MLP neurons of a small language model. Each row is named by its layer, matrix (up: input weights) and neuron, and shows model dimensions 48-239. Each number is 500 + 25 x the weight over its row's rms, rounded and kept within 0 to 999. Numbers have three digits each.
After each neuron's rows, "fires on" lists the tokens most often at its 100 highest values on Wikipedia text that the model never trained on. A number after a token or word is its count.

L7.up160:477496506507513486537486483504516477492517472509461501535525483483507510489526508478489482543549489532508509516520497517510476516513582529538476519520475450525528505503486506522453480471477519459527490495515462501468484539502513473557497523487479528477496511479489497520496559468497454476510521511473462487483460477498496503529499514446509497477441513516514491449505526527468512498472471490529539493508520509448546545533506500506498518483497462499441494509489522466483495472466508536521495490521476516521514518488506511511484461489516449510525502584501451541504526515509496496
fires on: "m" 64, "ro" 9

L7.up135:534507475543486524492473508456556520507460492520474482498515503500521484484499504502562484489486540473520480471495462473518488488480506543522514499546519507482472473479484478451492510531514531488469531528482519517490512524488525523527495508462494510509476521492490493550514479515508497448535514491489524503514514441501555457508502467481524482515467507502534498533476496486493529486494503496515482455483480510510525540490487501470483472489494516496534504503432480475511494526510528508489531530504495479512531478509499496504582492502450489564493456475495517527541536509498482488
fires on: "w" 16, "ist" 13, " ent" 13, " cont" 13, "ig" 11, "iss" 9

L12.up40:496457528509524503476495494483535491533510504519460526473573487574490476499522508512499469512483530460518483526476495527476511505471467536553457522507548531462529483499497489498482487511486481523517497524502524490551488504533485480473499474503495479520505499494460506481481478493510517457536470512491491504513476504519493541489478549503453497490473513468533473473551547481471511479511487542531532516462491484486489501548494494490471461501441523485499493521535472501512513502516519493536516507523471543488432506470506484504480492512498459532534484503505488558492516519502491516
fires on: " P" 56, " p" 37

L5.up317:487469482531510498514535487452499488498534506516459501481549491498521551511521552473505451519523509510470506508482507482511519535479484540485509480524455486484509494463510507514488480474513570472502449508558482477539519453470463508519457521514481527470484523501468480530429495477501499533499490484537508478527491454447493529535503496525483537470489508489536478510492518483467474496509477537510500520495548507472504506502464502529499497532439491503482509517532478519520505529534474524480522497452488537513529504493483477498538500493486460531524464508533479464475504504464504485
fires on: "ate" 13, "c" 13, "y" 12, "o" 9, "==\n" 7, " of" 7

L4.up727:445510491553522511497532513502470490459498508506474522470469496523522578518509433496489545456548538500519556479484459492484504496521514508519458500492487510477531499504485514511509525529505501459531455518517491516477506486496485496506506509500492498523485559486476469495467532510509492491510507491491530539519496516516493481550503462517486525473500501511498449509508543462481498500502513500509496450499526491491500490471502497465533524449460447446496524461485479484546466531494504547491438491466505462495495497525458519484487500496516518530498460532485484537469518519489509479
fires on: " can" 26, " cons" 18, " commun" 8, "cl" 5, "m" 4, "h" 4

L5.up745:537459499501517522488507444508523466521469513511504537488489466500530507495467489512553456498465482464556490480548479520512485516490486509551506494546488483530521497503464486517519590490484503520480516529540527491452546485458486509550453530499482510502452525500509455519481499493517515515509456501501519484517527470539512518508458482505518504475480526447479461534455504535534536523520513547513537475520479513487453486530498518502516469506466473494480450467480493460464481484516508501538450485478520490496526480495462483500503498505469528545502481532493506533482545499528477478
fires on: "in" 23, "th" 10, "ac" 9, "s" 6, "olog" 5, "on" 5

L6.up874:501485471509474509474487476458487455465496513512521506538520533475519476450505515501549487513520487546480508493515500481476530534523516507519525511505501481547511480515473479505466509532469483483518500479544493485504459454488491516521505512501558449511542486481496517506487465473518456475475505539496521518501497532515543513484488513497506495440517538549522478486565503528516484526551517473528501486489536496483521489478474488466543507526493454494477511472471511504529438531473509497506472475483506514461511426472444513464545513470503498512512514583498506522519514499485478463
fires on: " and" 45, "ric" 7, "ing" 6, "," 5, "ball" 4

L10.up60:509475490556463535493493494507525507505515512509484545437523491535457464521446489452535491499443469453514481530506483524517518458494486505522495482547519519459541557466499478469522549514528547481491509489503539455517462491499524489476527531508488480478504509451497512508529484484511512486517484444496513454502453464507488554505519505483506512504488466518488443499517494513501466520491476501478516492473523475534486506533502494487505521483439494507518490549527526477530485491515488557543474520512484495484503530501515467461518488500486514547502479463451515500485497493499504486
fires on: ":" 24, " over" 8, " under" 8, "in" 8, " a" 7, " " 5

L8.up779:505529489490474507492500487480461520503544467518473479476518496490566485475498500518495500464507517532537526547468470502509446502509483549482478458510528527506532513499487499549499497539511535498495460524472501472511532488470461502437487499523521502463538504502511516519509513452466517515487494459500495510527529513467497538463483484546456493460485533506520501502498518505498532515494488504460522536489521509515454432526454525504463498511505522492462496501456474477503484509500506491545519471465490534480512481513473505518533449528490544508483483506533510477525556487488484497
fires on: "th" 19, "-" 18, "h" 7, " and" 7, " or" 4, " second" 4

L8.up783:486466513501558483450506490514488449498522479524536513470517502494477504531474530509512495499515517465499511485492480493538513478511497528495497541523483532490544476521501519549480560545470513522522484480487492513501473448509497530505442559534514496483526509503490517489498555548520466492493504494472515474490480456494495512487490528513489491491462514513495504454514532473477490504437490473493505493499522506509468455496459488446521523552500494480509486526436486490473531492517502515497485505535491492537503464481462539513521499467471461518498504491477525475487511520493475503
fires on: " of" 21, " th" 7, " T" 7, "h" 6, "i" 5, "ed" 5

L6.up817:484500496497511503500456505467498510517459496509481507515534483526494537463483460475531493507496499503507498507545528533503535468528525509515489487486502506524501512514487481569475472489506485496476479523470540491468488475513491491526491453478505514459477476434504480512503492521494512490505511481515474522498473496527485497514468514535477546491480482516488453466493523529466527510499539511528484518512512461515496515517470491501452478469457479507524510509499542499527515504478506508516469446518518498502448505474555514508568431480506480509526507504508464533533548501521459506
fires on: "em" 18, "th" 11, "ib" 10, "ab" 8, "st" 6

L7.up173:488445522533511497471441508482537505479530496509464517489499524503518491521559486486503467499496481523500478492483536479487452465459487529490516526509503518538552529526512499473498492526520506412516513471468497478488515490478481511482479552483511545516528475490520497505500507517504478513491496515534473495494521468534539509493488479480536468488506513532524499459527483519488488511551523473517505479476503500509456509500489482487530460537497474466441492509493498516552454509485488508491489478474491477495509506497531528485451526487455544540536517515507467486498494557526487438
fires on: " we" 24, "e" 16, " he" 11, "re" 7, "p" 6, "l" 6

L13.up18:501444487503499505479529530491496506546490478527493500513493478477503536493542482461486454487487534486561502505507553514520512520428502503492487542504507544498520473478503486477485502536542509486486493486545513492499509521512503496484482503486459499494505494506494489486485501512542467462549510474455482524559462492477479500494484502488477472471491535491523521471524565500483468519532459539503491483496496469447514515520493500477486495485471497526470455528481484480489443512505540498534521470510441477468486536510520504487498517525539469468486512439482505539523474523498521503
fires on: " m" 24, " p" 24, " \"" 19, " M" 14

L12.up183:495499483507518467538507523515459497489542528507434479505518521522527515500533485471480524483512512507469478516492418494494534487511547469505452442552466521511462511527509549488527514499510501507560491492492529531502465489506516489514494475451498502493503480511482495477471507460486564503495545492458497516510471509490536500460479502531502500490501524519501476496509532490493490499516477498497528472484544474542484464515507461519513489502517477498526487504503490506523499464518513497535499454491515516516492538496482464511478495436466498499497480554538567475490506488517485469
fires on: " " 71, "-" 4, "–" 4

L12.up412:539492494507468498547498476508457508519516484522466507496474540495490491543507487447479473528512500526474500518494521522482506496483507502471455503472504460497474456533517523487486496512528482501487478532502506446519480487534534505508518475503522523500512483527492513546494516517502445489514525447532447521499468480492531524509499454502494481460440506544518479512499523507509461556499517521518510465511509488486505505502496493519436456479531494498515519494537492481540485515510494536515518471516503470532493471501490492552515489488463504517498445528499542506456555491492513500
fires on: " U" 15, " to" 15, "):" 7, ":" 7, "S" 6, "um" 6

L4.up706:512542506499507491541486465527456499525515490513552513509480506514473490488507488481492503461455503517540475497546482507469504489480512489501530457505477508580503499511472505485513504529496496488475483496509548483458535480496522509529448506556485477465521507431487546480500506423498509529530528528489493464567481469463523480460499545446522498474509498548491462500493508498467475485499466532477522482517513472490506535507529507515505456506491508479498476516476473487501527498512501526546472529477462530464484505460506521536563508445482516539549498513503483483481493534479493516
fires on: "o" 20, "u" 12, " no" 10, "ad" 10, " No" 10, "a" 5

L7.up429:563492505515490516503491512509515485530499546509457506495490462496498509501517525491491547496468522515461503525512495440533483494506525463504540501498524502465523498502450485495530482534475436469466465506453513490541541470464495530547486488494483509516492520488455489468503527472475513517504476491495504497531464445496554478520490516464560490494476516506569486482526505510476506541509459539534478454482495479473490519514425513524503473487505480503489535504457521496501521506489498515539473501524499497507496447469524490493506508542507484516487490544494487509483539475465488510
fires on: " of" 29, "if" 9, "g" 9, "et" 5, " while" 5

L6.up248:486505498523534495507494535503473485477525458530491475498499535475519504456484541501487467489549496507541500505519488486507523510527482533469445517466479540491481522513533485464485499449485524487503486513491510509518481470473476483461531534480505475505507499482451494512453486520476496468512493516530503493507486491542539520524481507508478476527468541501521496505493473479497487469497502472499458537507543518462511476476483472513511485528449495488423516560535472448493530529539465478474520514525489524507495490486504487516522503469469476522523497553452447477523523533542488454
fires on: "il" 19, "im" 17, "ar" 11, "i" 8, "ord" 5

L9.up317:538509459500553492507503471498504497502505525506508533474546511497534501490521524518542496513510540527522471509498444491498477466502534518541468460526503502472489471480464522458504506536476510503519503551486512497479488495467512447521497557498497524530488475468487451469504507534503516503523507520528536454519517486454526468498486438479496488510469480509561527503518530487505526502499482444496510467497522450496488521467470452504533495508464488485490453493521549489471503517527524485493482507462487476448520473476490485486476506454465527530495494528512477487498523505518495508
fires on: " cont" 40, "ist" 7, "c" 6, "on" 6, "iss" 6, "im" 5

L7.up153:496465504467550522501505494482469515522514520511516526464492518489495545512491512499502433519499481491517503492492452498494526474523528495517483525530476523533504481535489494496508537546466511499523481522510503497501501499441488509518514560521522496568522458529522467527462482532493496457535498479479469474566478515538530520514507492514490509516452511540463471476505511494455520510494479530502536521502488536454475436477550526493534488480488505475451472499497480467481505526516475511522511498481484513496483492496480523474503508486477505522487431489460502499533505545496511480
fires on: "–" 16, " of" 13, "-" 11, "in" 8, "ed" 6, ":" 4

L6.up271:478513491534495478536492478473511486485485476512493488482498502485503533480521491483518479468466476469532520505555489502506483505482494515478497513535486522513525527468499468495506552497508457539483490494550506487507504508498476545528497498470515512485514514491491504513514549489466511490509511506518449493447500469507532467471485500552477482553444446557503497503522483459487506519506458510507512481455474516509528493525434489535492493487496480537514503500553507463558527496519531520516478529484457531471474521477491483566502501496501478510508523469495497488471534510501483493
fires on: "at" 13, "ard" 13, "f" 10, "b" 10, "ff" 9, " def" 9

L5.up419:470477465488535492494489502506540553490558499516487478487502460479460480507504507498489505503449476478485480505511537482511468490443495536553481550512537548514505510511483487457460479494529486471469481548508498445548505513511518523518515497531493519508537543513466522526530506467485486500482507559492467476525498497474502499498463507508554483479481514550520485483535531516494548501518488534532511478459494473516480493506487527482518473520480465509499511460469464503471491486501486552541478490516476533489494463505509526505498518485479468517511494537448541485479517546510475479
fires on: "he" 37, "'" 13, "g" 10, "if" 6, "u" 5

L7.up284:523516456513549517531476506452500503538520501508511487463499499508502493452535490510511504465514492519469498495526484481538500469498561499480500529494491547515517505513474532492498524491461494516470459512503492511454457487499499492531501489478514508485519461537502453473455481486506491519506503470512481459505520510493502465495439527494524516480489512527484482483485549502442484483506461447506546481532481467512449466492462507493530503497495510511496496473572480491501507457514474502514536477528512506457483492511503502517535502434512529492537483537508488482520552488526481509
fires on: "an" 24, "ar" 17, "a" 9, "ad" 7, "in" 5

L9.up558:484535523503497479532487517455460478511510491523486489482500523527526496508474490515526507542495452478550467518498482506498506462538489511487501462511486549522534449444495478490493544535498501485549485527517512502490486486518522479475518482535531498469535499514546477487448544455479456461502522510484489506479530475453511525510498512494490482509453499492485471516528545512489483539503456529473518495451515488495520487514497491487507515499518519500497490503491476459567436482519515500505481490459466445495542521521495498448536444486514526522546477485505540476513528533525508464
fires on: "p" 14, "g" 12, "ol" 9, " e" 8, "|---|\n" 7

L5.up466:446446520484482543508489461486531539495505502514533541493484513510484554492494516494472508502463519550521463514536513451490494508500516543499500473504521498514498496505505506464480487464476488508489490508476497493496545508478467527466499529517477575470522468501474535458496505527498494498554508501475477530538496454509491522503499518524486498518491543517476447514479476500510532504482446489485488494494488475466527504545515484501485493501474564475518485496480465451541522478512471484518492525438454509497490529507504496541514465529509513496497486489506493497498497517513457483
fires on: "o" 36, "m" 21, "t" 9, "ff" 7, "ed" 5

L6.up819:528463503500481475488484530486519521539501522527514482423531487530471496463490506481475519500484499536465512529488501503487487532486569509489446508465522520515513490473508518492488495529489488511487455497506525491540482525457541470469529505541524493449459515501510464472506527478488488484524503465493505507480479495544545498461493498507498477518463507519494487485524520510493489498499494522516536506498458519522473502533494545511485503451482504482500511501522495463499449475559522541545487471485531494502503497522522516464535523514490510576521507522433488506506534508498501459
fires on: " over" 27, "ound" 14, " about" 8, "op" 7, "ron" 7, "it" 6

L4.up862:480519513514501510494455530443497495508470471514523489434541506517458512472511488500510491499455534517490488515497519477505546532519497482529496501453514506497493466494524483496469472468494484539488476459486555484491515516532538535537482469474541546461473528489504491476461515558537516480523492512495480476533523491482536518504479494538527487491502502498556490506524511534483542555494519533478510500504505501457508566524472527559470500508460499518484513527543489525513475464504505490470468480508505483507528501478545492511528477489490473504537510513471470528488481529534481524
fires on: "b" 27, "ab" 20, "eb" 14, "ib" 7, "ob" 6, "ow" 6

L6.up800:501458462514504463539458475522518513470523467500485524447474521461549466494520495486518511498431496518450533481489507483499471494489513534485496471504518490521518504533482504464498483509506484443449512508498506521512535501526483534504512543440490531485566548493495443504464569504511490516492484504507480498503520491511486474573496512506495464498491539536492470459490499513453518536480522487534506465479520519500512521519472518523520519484499518476508482495515473499545480513455488537529491495520497473502484473480544477520460516504483474541534502514488475503471500509494514468
fires on: "s" 41, "th" 11, "t" 9, "as" 8, "om" 6

L4.up328:486522510526499533528491496505471481526537440521509500479477513512486510476548467492538509480530494516519519458513487482501537546486482530493514464499495511507523473507507499478506532479504499441510485520461513486499500510552453519484497487477518507487509454471489476509522429536483482451520491523503474499547468516510526518524493497475530484535475518484492471521465506486489496463443517510511509499502488525484458545456533496526487515550459520506441490531510470474548470506505501474534514517524495548506504525484516504520461525460513504485537510512492514520513517523529499473
fires on: "i" 20, "S" 9, "im" 9, "ic" 6, ")\n\n" 6, "as" 6

L6.up362:485495487506488459494502493514443497497511481516458507501462487513560481505455514479523493501540482533502522509512495475498499509498495501508493479527511552536490459555453487491511546498457504513498526559500521502511480513516487517499504489499544469535502517481446530521499512479502500514486519507465495442516519511495524490483495517507489482456525519541507479528496506469480524539479486519519535520459511482543509479525467524569525505478460484443475517498494488493483495488538509532517516486467499533456472432511489498484551511512451531491549523577465480496495506526485489508
fires on: "'s" 14, "-" 10, "h" 9, "N" 8, "in" 7, "C" 5

L5.up246:482537487475554489486497544451455543512538549510506491507508526504482495477530486507519458514486490503543461496540528479510538514527509489520517506526494557532513432506490475468434495533507488498521477535548513497511501468493529479536504468539468483525504500491497471493449508472501478486534497534473485506513531492498546470480459511505487479474487467514505494498511553462497524508484476481610484445498486480539520537486477514489514525482472547483493482480460487512532496488526503489508479505453483472497495489538507516506515474476512492480536500500500494506501513516521500508
fires on: "ip" 14, "ab" 13, "g" 12, "p" 10, "op" 9

L5.up210:495500474524494491522514509464506526501511523512504524489503503513490508525511487488506471503480494488507448512473507509513493531527561511544490513500494554468496471510516464514453505465465479524511505546512529525521480498512504492523500461506504489485482480463518505502488518493554478460530488488513432509521513477515497509525510537503517516505473465534514444452564527479491496522467455534468521489468472536518495508556493467470544523468457517472439439494492470510520458466474508522482480516485459473507493498491540472494475478492494485512517510517528493491516516521487489491
fires on: "p" 35, " p" 30, " P" 20, "-p" 8

L4.up32:478514490559491484531496491504468481457524472512491522473519508504467508459529507482502447468467476457543487518542505474491476461499504514513466539476495504530522516527507520453514509480472496548485502484516567463443486489498527500472511497509502492505536497464508452524482514481511508499531504486533525481490493482527545509476482467490516479440485502553463481505480498493491491554502493512533538517516505537503482501479512465508483477484499464493492479505525550481541481458534510506490544540490503494492453498497484499509510537506498503495511534505492477532481506513447458478
fires on: " un" 14, " so" 10, "ra" 9, "f" 8, "b" 8, "so" 5

L4.up580:451487480499520538474476522463481558463545548512462523502514510499492502485498544453480491533530522497501463505522506460492519505488565496549521529463454454549531456510503533506462503479468488511478495503521490463489513479492526486549499478455506511496514505510462497489447524504542475456519505522479523461521463493501501526494498561458481496469527520495509467474497508461502516523500484489539507509525494483464517522477467502463479501502500513500455514511462478489508427490489476503497511534517483503504482478512546472502477478469495460491546492528512492468563494529515541523
fires on: " de" 46, "m" 27, "or" 7

L6.up548:468497471505466522517528482493516457459519475523473510488526515505467500489508498486489449509524515447539500464506514490477506527497501497512489497522502557493479482490499454481471516497474571468496473532498470522514520503535476500487531499491461516498496486448526465489482481503522471477564502519481485525515522507495522539496504490492482483546496514478495472513500468512460489502500535527498505525484498518491547565496509495511465504506473488519531468543487474451510525478501510503530513531481483515477480486533455484538482504501497445538549473520465497466547504485540454461
fires on: "i" 14, "oc" 13, " cons" 11, "ic" 7, "im" 5, "om" 5

L4.up57:503496493522532542526522517474473498466479538503439554511504484508496536478509542500535495518502508524529498502525519464478509514492518491543476521504518487518501464541492503489483484488510476522482471550495523466472497488471561506509484501513527482514500512464500443553439521497510461449537517499499479476498502494537506494507493515459498487524503540517506462472518497522500530554529472511514484473512498555481470543457479454508497516512493541482517468478448487483540468492477489512506471530482507470505514509504521459509514456471515465520497492479515482483474538513485522486
fires on: "im" 12, "art" 10, "or" 10, "and" 9, "ip" 9, "m" 6

L8.up364:477491460508475459535496503502518489491512474522496519463499498495521489502517454487520529496463515504545499497495480443520513459482485472516482496515562537456524513507524488516526487524525515532512474523508501494505477460515486514498510510474540510493489474487468498472479497514488458510538530525468508486506509551472546507501486483505506481468488512496481509511471510491532547493497530474494456456523506465480469522507512460496488510486502501429453505483533515445487451532512489501491536481511530493486568513502529512503489470466470491497501491507447485462545571506490477441
fires on: " ev" 28, " cons" 13, " add" 8, "4" 6, "5" 6, "8" 4

L5.up118:485504512520488506525531490428487488551557500520529511529525557541501509489520520514458488464484483497495499500516469509523488559487517489524490485509444498519554487486474497473518475506498485495501494487525517487511482511498534493509519518506495490483525521526492503466549472483506512487483505472490511492555499461519516488497490534498519526495502482497471468502470488496476512508477484537507512496513531504456478529471497502466583511441453471512496489500544494494462526497480481550491481529485491482490519503436528502501542500456495498545522499514480536479481566551471489476
fires on: "ad" 25, "ic" 21, "u" 10, "it" 7, "ard" 5

L4.up709:512504503502480507538466513523518502457477467522487519495487454530503522489478443471500483432469521511512493498557527505538503481499522518529436531497534504509526515509482459495472530482507487489496478465524492483468509515475528532496489538537525531505537498482481550502489504536485492519512547460474454466507493509508493468492496460511494473505464499491479519531508523480522500518506505519513527493537493473417475500529484507511461506483495512483484474550496476505559494468533508522493526508514540509549496471493541508533518490454446483513480531503478477480528527519481442495
fires on: "aw" 19, "ow" 13, "id" 10, "ific" 8, "ar" 7, "i" 6

L4.up375:508467454516484463539460500464445515533522473504511460521523486531528495480493486520512516470495496496488457466471477488549513503507513523500513492505496546507541477480444504441505478502525479490454494542481511480555507483493493494524467491515512507469499517489496486496479508474489479512477530522483485475505550458459488524481480534505482501469473526519509548466548551496475506512507435534501517459518551450506504502521486506508515512474482474504517511516481450494453501480485494544505502511490449508434470481489532507494508455514507511495531478500530486462499537565507498515
fires on: "l" 23, "g" 23, "om" 10, "ad" 8, "n" 6, "ol" 5

L10.up574:488507500523502529553473481515477492500525488507509497477500500523490494464510500486498550481547516522463516501514508486528528505440502491478519440542452463510514494517479472538519459485509493494528481483462516478473529492555506501513494520457472530506516513514463486516468552497496509525518528455501518486454523423462505506466486528537518451484477467501507528501486484516494510542501532479490499514453466499502499474438466487519493518456481456477496520535495473502477485487520514522484485510479532539491501492500540512541513440483465512492512487485513501505502483512507522478
fires on: " and" 43, "l" 7, "1" 7, " a" 4, "2" 4, " well" 4

L8.up634:460467478504487538509479514486475505510476481513473539499516528494505500511480478508507512477498555494466460557493540501480496493460476505482522498507521496482505516459498476512484480514536515496543490512485520466487474522561492490497464528502495527512546446518466501523472533478499473492503521475502512462461494467451498483470510507527493499537543526484487481510521474492467512498497532539501496517505501502471502519485510527504492526461439442511506529506524471510482534564512523518504489518457535489507492499536516441474529525453481542517487490508473501455533465497513489478
fires on: " a" 21, " or" 15, " and" 11, " to" 8, "v" 7, " for" 6

L6.up858:523473419505492495469509491514494442430514486525452518503536507500461515465492475521528455485487499493464472483463494538533504545497472506544536516569524501498523484474495468521514543485480506506535504464485516500536498477476513549533522518488573495511489462498524477480495515512514464504506485524516479476527524476516538492521490486544523521498498523523477472478484520501469509533561485468510479538509560522439479512493485500472487537496506491477501493495469461488518530530486506543515487469511499519503479466474480507517496508473513509492520504524514527496517505487458483459
fires on: "," 52, " and" 16, " —" 13, ";" 6, " |" 5

L9.up589:501495463523526508520527514512518491509481510502511454428515482577479471476525516519513500483477534488508508518525504508528507471507574505511491465517498477508504490516507518461476479516509474498457491469524526495523494493542515460523494531474488481493500501505507504493479553453478463501513503462536538486498501506462499453511429475504512495494466517532520506494497486495494481476480519511506523450455473480466455495508496536490533489491515489543502476461484498522537487490535482544483531474492501505460452497501495515517510534493524509482481529521488508504536545527493492517
fires on: "ad" 17, "ar" 12, "ap" 8, "an" 7, "at" 6, "ur" 5

L13.up437:486470455568479496512504530442541517525541493505507474507487509487503504477484526477507515513455460486464518522479496487457496489495515530492503458481502507544502477463488496488495476496510506479521483478564493514478499499488477533500487543506482458528463516506475476474474520488466516469502512491499488448495464515439467544549471492516518532463488511529502478512523469539510538501515446520494506485489481508506493485496515516492518467476512519512479499494512469464538507498508504482531475526467502471523471478454505458484529464496499520479525488535501535480451498512508526481
fires on: "o" 25, " for" 18, "el" 7, " of" 7, " in" 7

L4.up370:521473502533517510513522505538481483483565435504460594516473512482442536521528488476500521504502529502476529528464523480504477531487495521507504517523488493518492513527496506488520493456496518467476500515503534512504498510550479496468478479475466499473534496468510568485490518536474487510518484481485508499528542493472520489476485479498511504522453500523516428511488501476484469535490491521487518459515487506473487513505467495520528493482432523510485481484547503492540450517492526526508510492515492490493466508477520501503468513509497509543509494570512467516468487477494520484
fires on: " s" 36, "s" 22, "am" 15, "t" 8, "a" 5, "an" 5

L13.up71:505526486508552499518529519470511491462479499511506546479478497463468494457455557491543485505482495518452497498476487486485536527482474521493493475477495563481544460491482502465500494517484520467509501555573511493483526536505490510511476475505536519490522521469488512525479501477492511489525501524560474461512485482509556579513485513515522457505490504485503490524491444512487507478493479487493511528508497547500534489499502472483509498509467491548523552516518499488509519492544470494489496492536524527465522456513476468510483491523514492510532479525513487485466460509529447491
fires on: " R" 28, " l" 7, "r" 7, " " 5, " G" 5, "or" 5

L7.up102:488479483549514476513432525485535517505502473530487534483492501542492504554519494487481522497478513518483566480502517470498506482479519471485529544485520538483529493523470517468512481555510479478497484487492543423498511449480526490479449502509500504479512454446505525470493541482519498508534484480494424457527498502478502470493503518463514495515529497536546485510504506517508506494513512493505487451436538493495494534478505498506499531485449514455489501525520528486477479504513508503503464477481497504487512502504490556499540501486519507537528475524478491512497460543503482473
fires on: " he" 22, "ough" 11, "og" 8, "p" 8, "av" 5

L6.up106:515447471465518531533541464503528447502529495517507523446525500515498508501503513476519492451478487493518533470484488495566534454496524518516504495535523513530518513520506451426510504477505506516514524496500504462527474530438495478487471506491497533454482474499434502498462485549533510477506475464499453489524495488515502511470500491495519490532477555521493485485449511550485528498517532496476542523477498491467481468534504515464506521479493512515479456495515485511461457514483478495495505514509500488480490466496488501501484494475512503524497467528488499483487498500529514504
fires on: " Con" 29, " under" 12, "er" 11, "in" 11, "e" 8, "on" 7

L12.up554:516478453524479491529489508504541482486500539511510490485507524510470513487575516496535489542537504480507544504524502524471515540482504498516513497515524520479527460504489478453489532471514486452482456494529502463483559514486487506499498544516475495476488466423524469464482486543506495482537540460494480503519485502505494527543514538547439497471505511533520516499520484494522469469524463495473536459474536456496520543521486460525569501447492494497519517491497521497533504482492489509511484473521472534500486478507524498509473509478444465503504488517479497514521522530516484499
fires on: " c" 17, " p" 14, " |" 14, "p" 6, "c" 5

L8.up521:487500495514495463506483511480527514535535462510504533452493477542553479466534504446499526500519553512512464485526497465499515497518505494528497495511512515557542500482509490468503535511484481463489503493530542482507493522464513496504516501513517507536517520492442548501508508522455493483547528485481477510522473502514503495477502489470450451442503507503525523527564522484513505520535496503509498451495474456498437507474472508493463501454474506473487492477536456486484497509548526495527485456508505453523524422520533502524507482479466532500514522492512523513478477499493524485
fires on: "-" 36, " dep" 9, "iss" 8, "ow" 5, "ific" 5

L7.up404:478479477520478476541524505496467494500520483510498504456528464541495522479513469514542505508513529495551522538546518541543503511503503491526496489507491539528516488453526526497471483491448503525492490559506570476462514477529506475526472509477506515543490504489499474461535514498503456512529480458509493481492522532488511486493484509469517498487487490505491441469512516484482505471457518512490520472482494487493491475518469459508505515504478454480488490479511551505523500487527565517516510485536463541444487498503527475448486499521495526487456498464464515514507515510486475470
fires on: "ad" 19, "f" 14, "at" 13, "et" 11, "d" 8, "ab" 5

L5.up135:502499500544475519543529524465459462533478522507549492480469547526503503474502514500487495484471492534493517532500488502491515553492478465511525507521503482503527478479500481476522525552503499503501401498498495486531499489510514527526469526487508548499556510488460509514446491466518505552525528475509555500524486491520524506488466463524518465497512491523487484477473499525462538469529431532512519505457525496481487506483525468494502511552540484509488517513496481470487507466521521505511506477508495484504488455444498449518487489527493490532522520554510481465515513539523510461
fires on: "iz" 29, "erv" 17, "az" 11, "m" 9, "um" 8, "lev" 8

L6.up150:480526485522480533543472481516488523504491478513510528528508528503504488474531462509519491535486467495522520497513453514461496532505477513469491474497493462519472459523512511489479531485488513488501514517532518488462566525479438478478479556484511489520515469505482516490543492540506506488479516492519506500507505533480505503541503525544493494508503500486552443520476457495491507532500463503505481456459531502479531534495510481482502537500497502491497450506527532455533500503518481508508491544495411507480525447480471473534501480503518440472507473506484512521489502536495479506
fires on: " c" 29, "\n\n" 17, "h" 10, "″N" 7, "c" 7

L12.up788:521500504498491482520493508508505470497465478517531537495534520498475466531492536499500491495502539481491475494528484511473540513476512541509476532508529499502553485498445483477483517489462481533558489479502523522519485526529478476462458519491498471525537503462494527477516468500539505520525456551502485513530459473498477492494485492510517508481494492496533511509511501460482441494546478545490538477466515457531514478505465491460505520490489514467441505508489486473495528541540513542552546525452497499493458537488502495484508543491484469518460532523498488485489482508459452490
fires on: " c" 32, " l" 18, " p" 9, " ad" 6, "f" 5

L13.up483:501476510501474495475427468523504512467480464522492496478502472547464491505479510504477472490489533482549485482545501516525530489512489521507533518544504496517494478452439485520504501498519531519510485503539522493521481499484445457496491464468491503513463483458514493458501523493469553543512493515494516482496498439456479505495506533518502495507480547546490528485602506490481483513483505511539530525514522501446477516479476500496539483536458489479464480520501544508486517528524517510511498481496486483516533492525523516525483518467490542505546523470495452500530485480514482494
fires on: " t" 37, "e" 11, " " 6, "pl" 5, "qu" 4

L13.up592:548493492528508469516474536524496456473493489522518493501492493520520488521488494491485512455494568489536487541492476505524497457487513447512495495579502474460508507501485534478512484512526497522487495499499515501479492488493501497521518503448491489480538466489495502467489485495468519552550488457499487483529472459462498508464515470509504505485488503531524471491554499479521456509522504526496484462469556487446473543499497505494493501487469515457483505525512525488521515531574483528521455472481501527513505529499504512506486494521512501521495501512468529453471507509489516463
fires on: " " 53, "ur" 7

L7.up556:447499493525530516494519488444481507477527497503490464520526498528511466464539503478481525501505532517518512521548515511497540501514490466487463528529521542524508491478517493465502513493524503509503434469511490456511488534523515515544463519494448577505519497555523479502482509457476508535536515494494515462492520500504515453515443504482517494542489506534514493489461501455502522497490505510477490517506507440481474470498507481494484543516489483527482522509533505510509528541507509530508528498486471501491523518477506495545500493508511504517518510516511511494516545550500477487
fires on: "iz" 13, "z" 13, "e" 10, "az" 7, "io" 4, "te" 4

L5.up535:520491503484474515506527495519485517493483487521490477488500476499503563527496480480482485497466527508499514566535530540489475515464474507501485474542477520518504460517503526489492481507517477518529493522487457482518477507511467499505472532448468538477497541516497478514503528502500485480519535528486464547462528486498509489477480466525522477502449481526511485481520520494504488471501517497501521475487501509505506534496478518490518472494478455502550545471507566453524454495484500529509460536487508475469503519511512500506535485551520498545531456494511523488475583469500485494
fires on: "n" 19, "l" 15, "f" 13, "g" 11, "st" 8, "at" 7